Part of a small language model's weights: 6 heads of 128.
MLP neurons of a small language model. Each row is named by its layer, matrix (gate and up: input weights) and neuron, and shows model dimensions 528-655. Each number is 500 + 50 x the weight over its row's rms, rounded and kept within 0 to 999. Numbers have three digits each. A neuron's up and down rows have the sign that makes its largest values positive.
A block is one neuron, or neurons of one layer that tend to fire together. After each block is what it responds to, as a language model described it from the Wikipedia text at the highest values.

L3.gate86:545474488554516510487508487513509491487530537473572581478504486507495476474420546493481468377495571502450482473452455449481519472502537433514447551454480400457427515520408461561540579477549507590466577437543516470507521534486491573445486495572504531538475469515530465591534470525483442438449624523535495458550553481452531456472482506447456498639499462512505587541524451439498513438540
L3.up86:418450536546620555511432456578446483495594517454437494485512488479464488490416528531474493444462597477470505621496456540472598518541532422436584583455501529502435502524488445486481575517520541560438488449574474491582506549436448578504408497536493503600550504570484433532396453533551490584486584477432385550555571501487570531560505561483454453620521475514404501530495466478510552563503
L3.gate1968:568541455545497503528586504529486496547478476448549430517555582494539542472534531486475490482526530487540555437480515498573471530488496488423474510477548474470456464553551450484457515462530566540513491528472474546422435502555464546365527498511481438485494496542568622516444530480474508539558435561575428495486490525425499468540424536494449492548501453492538495541485445469440486524446
L3.up1968:526566489562437456494493570488498500423460518517553455508463556533487432386459553518575434528526472474509509540416469477582462408445460476509385516496508485488530656550517479567484545433496472361453462521449559548435507523574474499480418550570506511450485575525513458470454594532506422528532527478482416529485484488478605463525536387472536509524527544590539581537495574464419527508400
L3.gate2261:605434580552559495548491529501467460507477528444459533604514484510512508498473515494588466618407522453534555531359594525422531524407533414607554418542494488515526461551540441469517420516429528490455544500533439486414440549508482571538549465480487510495442523408497562496401472489542535399400507518563544573523458491507468482540525432496510513474554513551426537510444489530439567545429
L3.up2261:627482561503485510484589506525541587503485389516550510459514475486507493478618562570499523491489533516579521508521541486545493509563547471494485461412517508533443434503465487486475559423646540430421429522610565498553408523559537516474476501570464503510465435428581477534511465542526549558483550501521516537509416460424445417537450533488506546482403507463473532449472494473519495471455
L3.gate2474:568488609556621513567486621474508561553551425471587477449554440387560447533536469541507539495492586589500489503508500449494502493490543465496431359505586460554430417503543416515583486579516467544504479489426502486512450453558436458488546495523597548458594513492516499541479515577497451518509632502583373478536482438596547448497560489484488515479566486472485550538512451494480545460544
L3.up2474:415575583564473515487507543463574625432451520488536529510505536543469467387529524455603508445397475523516594602646448439509504446530500486474505526484456543532580479516546391517467588533572563508517513417530455549482544532529526477487517506485477509495468423610508433403588508521392450436511558502441504598470459585477457506571569514468474549482539543522466544524468532481638568543552
Responds to: Post-modifier prepositions

L2.gate2628:505562463490404529460525479549470440474468517543479486343568529521471487542579634473466454528554562509427435494493418473463545481405577524511492475514408423482400518499517544414548506422520552531510464490490522470428502452459526516415457505405507425518447503476449422484520447613582507440495476491514412599536451551466465388428441517551549490567528638495474507496486462464529403443534
L2.up2628:461517516484404566474517464519487427494449502564537463375550485528512501539515591445487485554528463456448397440484450497485545507433548507557493483491497465564499541456559496436532483404535536539467472516474529529470440457473575473377425572488506454527472515506491396473500483562515499472492412533515494548560482500460435376404478553532551566472484524561488478448453500494522432465597
Responds to: Mid-word vowel-consonant fragments

L6.gate20:431466475498515528487552471458549506466609502483462429565515524523556513477509515508427507453423524429507558568533484500523452538431467489601496517509424494481487494558399456552512492422505537517464491468538461464568458447528514527591495562430477484452500510519503510510566413512506570404530581536478413489545552501501494421529433468521492409528477565491443484463438459544480487529553
L6.up20:482459514464504529440403537531532453596423520519411609536536492561555521509423510570532488476427588466449426587498533539516505601519450538494554500422539499501433458536469474488492489491424445494482476467574526460454610496505407511519547473407535475537478432604528566538560538489427529464526380478528472451397551489494475529482507495444421527455451503578655519514442533567494445562495
L6.gate82:473448532580388508547509426496465471489497549470481519434476526498395477499462519435553434487447494485540495515521440501406505616485419577490587462530578431549542520586559456545484468512509471548468554509545577491552541476549454449546569436443465476476530536534560459577362409460520460441484487507570502515600517581510468470545457420445526483570506605422544630445477528553611556519542
L6.up82:569535537493493545563430529493489483505460436571470491498508528484445522549478501529398456492493497556517538492552562399476497452476329547569558554481516579558472528551506542459493519472549560525491513523420443582487480555513480461578471472509464578496493539491451479436550519494394440472457552528502479558498516474502465492503553493502536520556521545518444616519465579496567604529479
L6.gate541:516429486502514421475475444551504459495497618487556533477490434504523472439434494420545536531519476493487486535527521463545564462470675481479464486498478517518480541451467504522545349519552457493533428438405538455427539450485506462577527514524481582514482602491584483542457474497500491424500491519519530535492535498553507460483485467440477452502492434670584414420494471446568450497473
L6.up541:494413424545529517495465478593546526543545605498555452445479424657401369437491475551451388514531572395460572431582453513567398564480588470551521439492454442463444485598454406488518358507536549490415436437514436489510537418503468406489530467492476454499532430476556437450440518570504533588443461437515550584507528504539473410540482396543461572437415456514537409421580439479457480436521
L6.gate723:414553589500495421537458521465478429413526506588462492479468456492531520521494468644473523533428484477407513461519452519472425600519466529509490478486487512434479500535515539481455473543471364516511398434325504411510481481538520564533553472553533535512504578522502587478483518555505505535397442462482467534407564437569555492573588455458513544496393545464426492447503560457467536550489
L6.up723:515550470536555479599504555474501421497588439492469565503397477559515478578537541498504525551528514493566391436431510508563524561521497468472487488517547593485484433546391540476423512521520558478497514517491553496563494470553415449537461546550491533518463488470453612454515472517483430479488408528464516531514521474459474454456460512474409540563505489520487536482485461496427538528532
L6.gate814:586460547539507469480477456505526473447503555536456553506521534438504558469535527512465596569425476540501563510447480530489514462491537416483481479520513503501509560516521524492493538472492515474442484487474520477487456421522508513482490522575449522516420502583516312507563401501471475566412478563425446452543497550521476560565552419509446562563506540565465538449436524510495478459420
L6.up814:559503452532491427584572577540564410516537474580429463508480464430516571496547481461425522576552450493517539489477471570573453540518535437476532466462451520505567541500553553506464478518429386504386478485496420517514488523451487492613475438583511606536575380526537534529490477487545544473570448602508529542473521567564525479526517471500492543554490417521493534569540480616509428460406
L6.gate1464:480507520602418509462468453550401437476501502541487406522478473550491496524495414392526533550449479540476480479532400473445556479467414501468609546491452513506530514558502407565488495457585551467556445517507539497494532506518499564497544514554470411471479536570479444516534462513481498588448508478422430590445545541510473492446531534509512580546526534377612451504447412501464514509480
L6.up1464:503486417584495511437539529607502424468514554540445491455474483500512437529481455556450551463461542509478474508481507481527512525500534477576464509457555526464480555562491556472512531470508567478505454564476545489518546416519423442490478478409454567403510412478453559456500426514510513546542579519528579463415453444486497489544472565424520488498554497485541517512536483514512564536510
L6.gate1892:460467603540567474439473376451542450556430514473492572410543479506537422458500430571629454527480424487441473437540487396525505571456586581430522480619592551577510492504570428469515423517498581505502455419489446515496597504495530505487524521555512413464583441510564491528563449591493530524465551537490475529502492422418441394619523500529555430464545434524440532443526544517514382465597
L6.up1892:522425536513448537434527413460527530460410530509445556481536460488476508342489501442438535503569506503462494497607526544478478566572436426462527480459566513501478497477540436529515502474551429558479514489579515558486543515467502446435525530460499481468586513455524453487611467452463510554440518525485498508482569520415457526499543391545525449518507550488415494516545457463527515494574
L6.gate2207:445491510549407602497390556546556520544523415466492560510465555491517434527407518533517594455594522438480554588483585374422436411515533404503458537411494582550440457499546521478484453569570385582478465586431573479589508551444456412554447488542521456392454488553479554515482464460470561503494443529508425530557474550559485553437518388525456443455498560615543471497513502524497531483562
L6.up2207:577471455441515455498454476503531467535426513553538580369492497531449537488543534517458520535577490462529514456537549448521541374521535482476560517472506445546551516520476484476470431508508448464452571527480446422472558549447538508551531634444500600552488537408560448486505420496509549525409499461493525483450510573588511493539504488475434559558458412480532480460519411475520493581493
L6.gate2285:465473434604453430475498469532505488556535542509417454501422500441626575463556494463528439519536456566387404472439481520483422546492467355450521469511522524539502473537522543544520505514569532559464494451428499450457520542489549517517490409524431597581483461491459447473580298607547520452516459552504528469495555490599495493520591510562554498466553524512503516555468518524509509478511
L6.up2285:387531536528507533511452470562617592513509467554511528460493524468484502579537453526515506454549531499579598581570438524547515472511603432483518416461564513470503422548486456477515445536473458503500514499529416485553466629569473535526558440476468588523517514431529546493450421450413493419453556487550529494564438510475540494543611492533462561498505513444466458478499512493554437516502
L6.gate2321:481490497548482480460453416480471501437585523471528446447440534477437499523523457455625480493447476586436542534548449451451495473607618438419497524559605465527417509442581430398415432597541544575407506509481431543470479464464513420479502419476455523538549551507485490501503547505574596451538494465485521535524461521440492487491504546457455507456559535451466497460501587521470493563518
L6.up2321:439487406541503502536486526575654523522500637490550517534475497467564497569484517509361551466481478432528451480483520499453629476496348462518568490481596535503492480455504553546464454505569536476524489459465604522481442442531523396498557501542515552453451438503491488551431426496545473587411442513468631471532564570465484548445470515596649462495469508517521479466459521521649482547483
L6.gate2486:483497553553453541458450448476547534490487479458533521523509515494619525520563463487462511573528405493587512470570502502494532500483513477421574478524427518498413488539524519514480537454531582547536466500484521476460456513476506501560418550616539419588491562508479512515423444539492432557441451500498495590496466442554529396393458500516435606539490546481586555503482507462568520536537
L6.up2486:578487529494510533614507552430542476511466529388425544507560461495516471473479514432434527406564416480445578432507494464570495565466468516482412552517469506522480490450444471430471624524397494469476388541533481465558567486523494463575581524428496412503425556508431467502479522521518521457518509531545451544508612567531483480496551532512443501483438502622488519537485505548486617561499
L6.gate2488:482552496489529483508555499570451527560507519504486511522452519533501539642482396435421519462523430520487425467377539577420569516546318521490566526514575471494452518488455493558403529410518544533486508423443566549473523456470462551535449381504367505370451384514456459415555458535547471469479457506518510514490469509549514399477585539527571487511446474496473549470495502382556548512488
L6.up2488:607455455518393484475500454502409452414496499569538526482488420583460555564469463429520491573475469566563497511489498538506469534450664520500480543490589389472506529492534600535521366490394425583592581466540554506385495535538514522505487507481480488491477562498471527497481458514525459505515422423447435512500554607506530457514520449576595441476610503609538424540471444472439489434574
L6.gate2489:470484498596496557407512526567456495499413487476426537518511553519449498516488408474567467515517419404539461440520548510530425545416520516506486524529508502564513488519548544524552449431548511552561483448470571549506505434450533448549454484509460577496409509433582515573509473486535369515501507485464526532471473506506548504482525463494427502528461553440537484467434580434475550496534
L6.up2489:575484421559510527537462448530571508431476559547511547479439522531479415499512550380563486439553514519537480486510500428526442414504628435494458506478532461555482477484458578487491510458461574395573435488471505579445566557429496510457501478462511516477537491495473478582510442537562485548496464570391555563433436541566483453504541488546491540566514557497552594468530482493471536515525
L6.gate2536:577432426529483617446510474512549466485591481462404508472492533517525510476460418576504441543563501554530520542533548426467481487471423443587441492533459531416538459492494517467510558472545488543500417512377447513553534523493573471599482464514499452579483508523506412529514591488527394485465509482398566471485545436544501500495521499466423494425428426582447477510538446527489589462538
L6.up2536:487456476538425553474400399492482459574522470475458487463499513509462510484451513524506504494558453504517495424475543491463580491474455548473504522533582480525575436523532549506449458627496488404475570515459537433496490502567460448578532468573531599457527472506533414404494526540458540516421624467519509503477553480484436464602518585487553512531482485596460507535582486490565497443593
L6.gate2547:515483518511483467459560454469566445599473445558498506445485339444537460580510447419462546481533513571491519474473560519420500493529425522478458434460564487485546480489494497549476539483505438563464513509546493500468492524494450456452528501558465425350517482584581540544456534508628420467581410548515478500466501448485482511479595543460532510477573488512432359447508462475534493465498
L6.up2547:457445516498459512517522504491559378496483514617496527563576472511428467541513437494513491507420469517517559458590429420474508461563500536536556546517521557482539542514493523503411534528538512466468431504515441500564568504540565437570504531510491443518552476488455456497482521380553553487481458488487588539417533487552430515525582515512583519573389449475477520612580509443451532527626
L6.gate2850:551571507571502508545470472469584387527497513490497523471507472482556459488474566346397462400437435453557523526565480552448470456556532534502519404489416466513482545395563598460489454461552563461470505428451633496511446481448534456500482540542415451385473418476492451471516538451467543578513499521365477360488541573478514583504524448454596597536421424437534482444446481541429500478579
L6.up2850:528571526485531481461443358490510480501500409458535527533558456520520513544489475453479511484503552480485396471474484544516513521462576532463422553497547506549500523455538498539510481424538461545535602500620315550614487516503554414544542544513452497426441481521458418541504547532557449489441552563598440503502456546532565486447563462529583552442491469503651460483528364523448459529507
Responds to: Role-to-object connectors

L3.gate1120:559455453526520563463513504489514546462475428523526479500423491569377522554531401552503522463579532470368471520462328385492555486601574490468578535473503559585504541529567519488403474444497500494548595448469479483560516542529484497508466482550500485461429544467472438450567405445451517511555520455594473532512487490457430472623487470535533547390535542505487557512431480477544472531488
L3.up1120:477537527560510477487565513516613438407594450454500474486554481545453517516509538508557468552437506455571475503504485461434494512560462539490545469490492529510529567501456543476475562530457521426525467556467525530523494599509562523550447424443394568483465511479541431500417550487432462446480474571461510542533466539538583506617485357491562455411520566528449554464447511550387472449553
L3.gate1357:495449402503508564512544478438504480496469485576581534546468490552416564543526448451399494428376558551511539443491419469518512527473469500537431555529506466504412472509431620416532468435515582460466571630475437469497541515549549478458472563505428526537477461462487489517391511596475531515503554588473491440547512552412517483517504440459568574456468540481322579392409445512476451439482
L3.up1357:406555466556535475554476490418514516570511413434498544567509451492540527442501478514481455532418556459500456453423453477488525450482548501457604542573496562553470491485543566537499562554481490562429506502472547503556557545532510534483476492449486424462464540488454482535537461531480473418473533517470552506483467425498529482561495607653461463570545502427515451541451421437544532435445
L3.gate2290:528519511407498553469528527539474479602506558458508502471422553492494546404563483527489496507485468494400556414522517510524585451534541447537402532511477478495455479555482476494513505503508499442479476444490474446477524459501424565466478496521510420467455430410458469469518550464543449428515462508497548469520507449447505533463454477567450611537467557449465607458450448456509448517417
L3.up2290:584445461506399515472477407399580501479446509508456432586440461592510482534460562464504498524493534424509584545552449462555497471461515491493430488547489467440502422484564517485528457506506466396441538549439552440560553529521545446537650554543515487564485383460416490528451488519511514431514510479519492504473478473517418490485538449454479429560514507508605447532487506492566483453469
L3.gate2543:563460444532459521516503479511465600500575584483507435384454531555542507397550568553479506555484518500497532553528434489460593433414554500505445523521528571403518517492479495625486467548445623452443511492493476567509511506527500380446577542498487521453567457474518502521412525541445515485434426440466542521471545410478542494577529456468530488605492465484588450528487439559440424500513
L3.up2543:552558480436544538480502469443507584428482450533500535481524519480578472525414493551605513637521522496456526445478494446481438522531504498481480464574518429516464586504474432465418553432444587459437499439536534536455545495531491527504493479532488512473474493526449392493547467581461539566435442561537530522371488573537549468518525443529409456485532515466475405538454539470529537520556
Responds to: Mid-word "ul" piece

L2.gate2849:542503504439478544478502587534479525545494539545525433559563442618449490519551468513496649546479569514553593470474428461551421480423434494501466526543469501436553532488529469461477445535545440462492500396509564460523512550535518423530555514498433529474419527464426433600566505566544459510526491528459456479500419454479462477553501483503429512484402464498525372412522423489472519376388
L2.up2849:460583534519417531486539544537453456627503533549437509501462479464476476524485411514556516554584565488544518471496504450533527490476520413516543530505514411444526571468442573511455469500481538422581498463505548418433487535455493510515434469451512528570443547530499383510490476516458473512470478444426497497491488528411442438475537508433547484542579508558522572458402443480462483513470
Responds to: Preposition "for" after heads

L6.gate2:520549550480433458451466535467592412509557610502478488578509580440471475542451393568443463538516529452552441543539394490543485451498504502500471537482558497393631437486462495485448526439480565473564514488445540455555493506543497395544534482547504588510596485470510560539494461544502441442441532426554445515534527529457546477531483454386484531412511622479558516411530528507487563508470
L6.up2:361575592394433467477467421593473551570450454418536477327467534540540561532499504411411505596564447486545536545400520532546508493507536505515515578460478527535451477570517467450451513505490478459562517494447419446534451500488507535494487536550566468556574370531469563556546527582442614475466513464492497485566410549516582519485519529468490552480513588543502446483510444479457542452558
L6.gate173:558525467552413571528427436414581484542423533521550519497475549595473489556465485503466505485494524512527494449576523539522480488461528475494466552549489483460440463547491472389472525530502543621550501421556515504500531415413522424423462422446441558536490551433537441471537476528570491479510500516461526418584499473461509474613595527479424467490493476462478434583447484480539501536451
L6.up173:408515507495486525538579378492433540454509515539549465493514512447471436538564463536502547508469521486522460475518423541455509566543597575535418432476505447496525438499515425516440531387411503503562447444563426455539454526536484454413465524484464503515515485441408470463403445561471473467548545439555531580506441497517537565463491441481553615572502503504546457585459409470514432529444
L6.gate514:478503539479493493406475480547543555355488394470502607438454565570476558575435425433562545552529540519564492438457488472361502584498569539505453439525536465460421497415511443435493492441451504502386400489507511508461505560571383432502514544455502486492547418489591506433525532519473515414468595511454508470524532508533563489503435492507443534485585493498516501487473497453460545597443
L6.up514:474536520513483402422418569392595422488560603484537430530504511437462501504402471497599507525509504541468495432452472531547514397530465401534360501435496564468474571479619500393490480507408515448512471576567451517573551520439487441447478480576549523543508450472538531594492437495480486467459540496470408535505558453488474501428599520457572507554569517479452600524448565561553423453488
L6.gate739:433544551454462490495565527507503654493475520517601523596405464485449434522532453479514522555438542576551505559544518518508478464572538477469457477397589476442440516517568474486445557433478509465470497556429511485492586554527439458519471494502521566575436509425413508440444547490535483476509518480459578470520440387460545405482540516471509519463543534488627376462486434536431523456572
L6.up739:482401512487503560471483486560455413491444531535445476455500575390382495462460543522445579514587486485538518602557423517494445528481449505501446561442499434371450489512451410442464501411375445474606552575429517409561507423460446510488532487549449476468499484505488495494432529533498495515455543508427515561475423510497501445545589492503575507455536522539569580550460435500519515525546
L6.gate835:453488446568425524495574572423496545462473560395383519584409457536527406511537545539459564513566447480519573545484492558446544444554590524392493553505542460516532503518466580445534445517490573474515593510487554419432514483416528506478558599557462488496450441527504525478465545476517449471468432479530494452573455477439467486493487552507617458450543391522507509463421445432404544499493
L6.up835:526487434516493499531457491507523445539467492487509500504473642504500512532522466465478572439477523451504517590436581429485606469448516444524465506490515436476499482449639460522546493576512474525488628524649402509451451467583539454421494505537478448554446348583508499473442483490464433457497537523490505534498554591582549503486471538500475518520543481482562690519463497524537463508472
L6.gate1005:525441541545511449435482467506440499612488527544459568545516461483422384523509455499533458515408499518545435493487496473523481479536549533605468444489481484538501395471394448579566522534485494501517457479527547435573461540544501577442503595510491517504427523494494468521549424468485582461438497583582471446557466597590511539582458509540516461450610486537528510531557419455515549582482
L6.up1005:469681450497568491555505543531558424415514515463507473449488484461494481477505365517428443506477548552494477396451486543523524522474447473511511515517428454467494425526457461561580478546511499507583450426521457543491518519434510499511467528525587536486659568537485574559477500587539554470561530515595493484482513484530528545485471454561487444550531429539547540438506538430427485527455
L6.gate1083:495528499463434570513507515453497471496538515489519528436444534511524534513551528499587540375481493644539605497532455551425524424581471464527450507489485479424542530518535499472435617557557516535442457635452429537530503504524478488507423548545465534450519427447536424502492502507557574429489562495463468564612522403447518476466533585480477524493547465483454504405426470445532528556488
L6.up1083:468438511523378481495437595525501575513550527502487430536541484459493528465574530459447451488453433558426540440481527470515554515505561469624571557512435570439548483489539507520498393550477550481582434451519576478525547485481521444481510560480504470569430452555532478533436575461562419414595571483568518563602531355383511503457515589438428528555617550563505458466483522549462531517524
L6.gate1222:513518561478450519524598450491524508506454530554532617500432525528513493482521487444409503364525416471506593449586539447524499469469558519491471513515612456433588459531551509456474549479480412471437446498501484537425489444491513508535534595561510524433542617481580473486446487557477495513429540540432526466483477479488468423492564513476595466555620508532591521468459492468482464502571
L6.up1222:567503584364536493567500594461525431562518518452584442460530548529578369495527509444417506529423535566479477509500520544485595470492578505548526523475473450490452447529409518542452474497516479550426479449505557521496490540484531500467417565659493496574504549573550501512458396561467484458475466502453464447590486542484443512531458479472546584510485549488551526399600546501444533471548
L6.gate1312:480513600590550491460557401493483537444526434446506525513302545582455446451517506460503439510406438554487370498478575488471549492500551492525468440489526500437483568500577470446571500541501497387577407515623567556507533535454509500540485543504543445491475545492463490466457493495552461518465589441470548475493462583543516463475519492514550513485453505486605513636409553538507518559552
L6.up1312:541527501507459430537480493548590448535485459537539463487431498417452613433534477319519462534512595539484490516568516509471468554449500462505500445524534477503488516403629516563576355593539538514473518461496500457456534547490531497468513466563495455520514480527514468567501604501559582516606489479456508473440537545511503551551519463530521569470467474451567447559414442525463488458551
L6.gate1316:511511454566602561469577488438459467460480526573550556396543540456511475495452594549443441467458465478521477462511447534563494448367521536499494584516553546586611477471523426535506488526456543524480530505543554478564464516564533544502503419591473479421501474557545476568498526561510496529476566523479496419419404525514620501494485442414585438543486512505603500530459450505566474453418
L6.up1316:464521489517434487382515430458491523397481520512573550487420511483494500463472520506424432509450523507429451506486388489486494389519607500498480494392568481529502480469521427404509536463530437393548560551472495427566482529581457542483626541513438606505512454410474595496572490565526492500447475524492489448523511518509491422612561435479505438497510548409455591429495458408568492424419
L6.gate1741:488539549566534577458452451520451570494468480526521462453478539545497455492577425483480510604584496515485462517526393581518496539521483514478504453476492544446430412468499448447466442576445477411527566423461450584598462440507527514484519518530511511508559559518572515517458524453513525514492640459526518510500555553578452491490468451468441501560547607487504508463513539548446360484522
L6.up1741:475475563528501456545499576534469471479504558579584554446488514444536445542526424499490501539547496434524564499460652487437532500475488572484436528533594476485515396426457524509473431564483510498493527500446478544530489445544467448476553495500534565570512442544451519564497482474530573543466596501494533501509409482554459486438541486479547551503531544596504534508497472388513496483454
L6.gate1831:551443531496483502524479545453515518442468570602477494493419471537513499487549605539485548475522521510528614482450403545481490526460512519546395485618415563435421521451494559500466488555381586519485567409486549488492498559526489613464588499490485499555485434446602485473477537485479505439478507498426421459468566507542526436377563490479574594532529517557555497486496390447574495543515
L6.up1831:506523558460430507430426541464580411450591448528542543514561576483507545417445474526577486553481483565470502530449523512497468451534483509482531552495358486499558542445516501451516531569455446466501543528553499551414557495497586512515583477571480479534513493522534509500503503518528550522449497497568470571545461537524466523477470463453572446554494443505473455479535524511470489500470
L6.gate1950:396459479482450505456487445554553532448443469490558400413520498554475532561516556532551500544518522524469418514476553448534577563381485484526473457480533490560500507503443531461549407457438505453531508513496466495530543438513541532510613449595500460504429433510550506486528496638662594403623495582561452529593527501458565573454475531460569512520516582508589409540512365432446541473518
L6.up1950:527508427455504473584406433516502521481486511531455396449517565357434578515560446443548458540520453532505465473521446529500487578506610507527469476453459586466497478476499580453525449552458475600567531475508400543470453494538417580394498461450424481608527528495423446507521427451537500485517455534535486472504560528456577582431476541413528559495518437511554500534575462426452534449478
L6.gate2067:454579470500485525453451460548498545455497520411440529557537540490454582511464465533540510551444364504509600559527520541497480436434503517507450548483554555483462508476472514472496457542517395436512498475539496481440455545505520505571519495509463454551599507559500576523537557532587497407544425446473503467433458527535502536535446449510474387500450482569542461497423517468391549534557
L6.up2067:616499440485448490480441506449512586529458534458449504555462500570513518558627580558574612516470496560540497440481461423482417498558522610555493474593480421428441479408501522503414381511491465463602459529503486539492589434443539536464539457522523465537440470522508536524514421586546525387439441491539499544519480457546490541574396411518585527572524558478462472579521563507472514511491
L6.gate2482:507482477492481453489520494517489508536531499522449527491496492467461393466497489529496462481439594565499396398618531422508548517548565503523424432503562388497563369440492537498542502453432562507428544623465483455506418463566477467548459484478447489473600464497550512441538530463506494521438548477566586492443483556525513627427475510488449596589414616546542491568538498525527448535499
L6.up2482:438577448506477506582528518578437506534541443518542441527473565577487465508421472513508575645505428545577521474471429579465425559479475475513505475462499557499450485405596494465534501489550489459489530573517515489474619483510476511470511449524465517509415476473550601596469494513443465421449429499539490503513469543637530575432555578427361519548508515516495500522511444448470519536501
L6.gate2755:425463423486558543521525459496392489474500478477566423451453438506471498535544391500419505471506434471378460610528520470464502530516615479524429584482577558513555417439470511484529441539513498513530558448452542501450538558428456413542482474613535483488482553585446561492590511511533411438487547490474495481466530486537598496485445473512485506528495562494440477535525571455610494610430
L6.up2755:483475481526551532542554440543520478490553566519393536502419510451478551485401478460491463542528516494481496586476438537535491487536434371496513422588518532574498574504470453477556543561466504438544504555527504417444565544509493488551443514606507544522542611518457527575362513477445510446594574449435379482402462539570418546519463457528591501502594518549453466526437518468472516492618
Responds to: Piece after initial D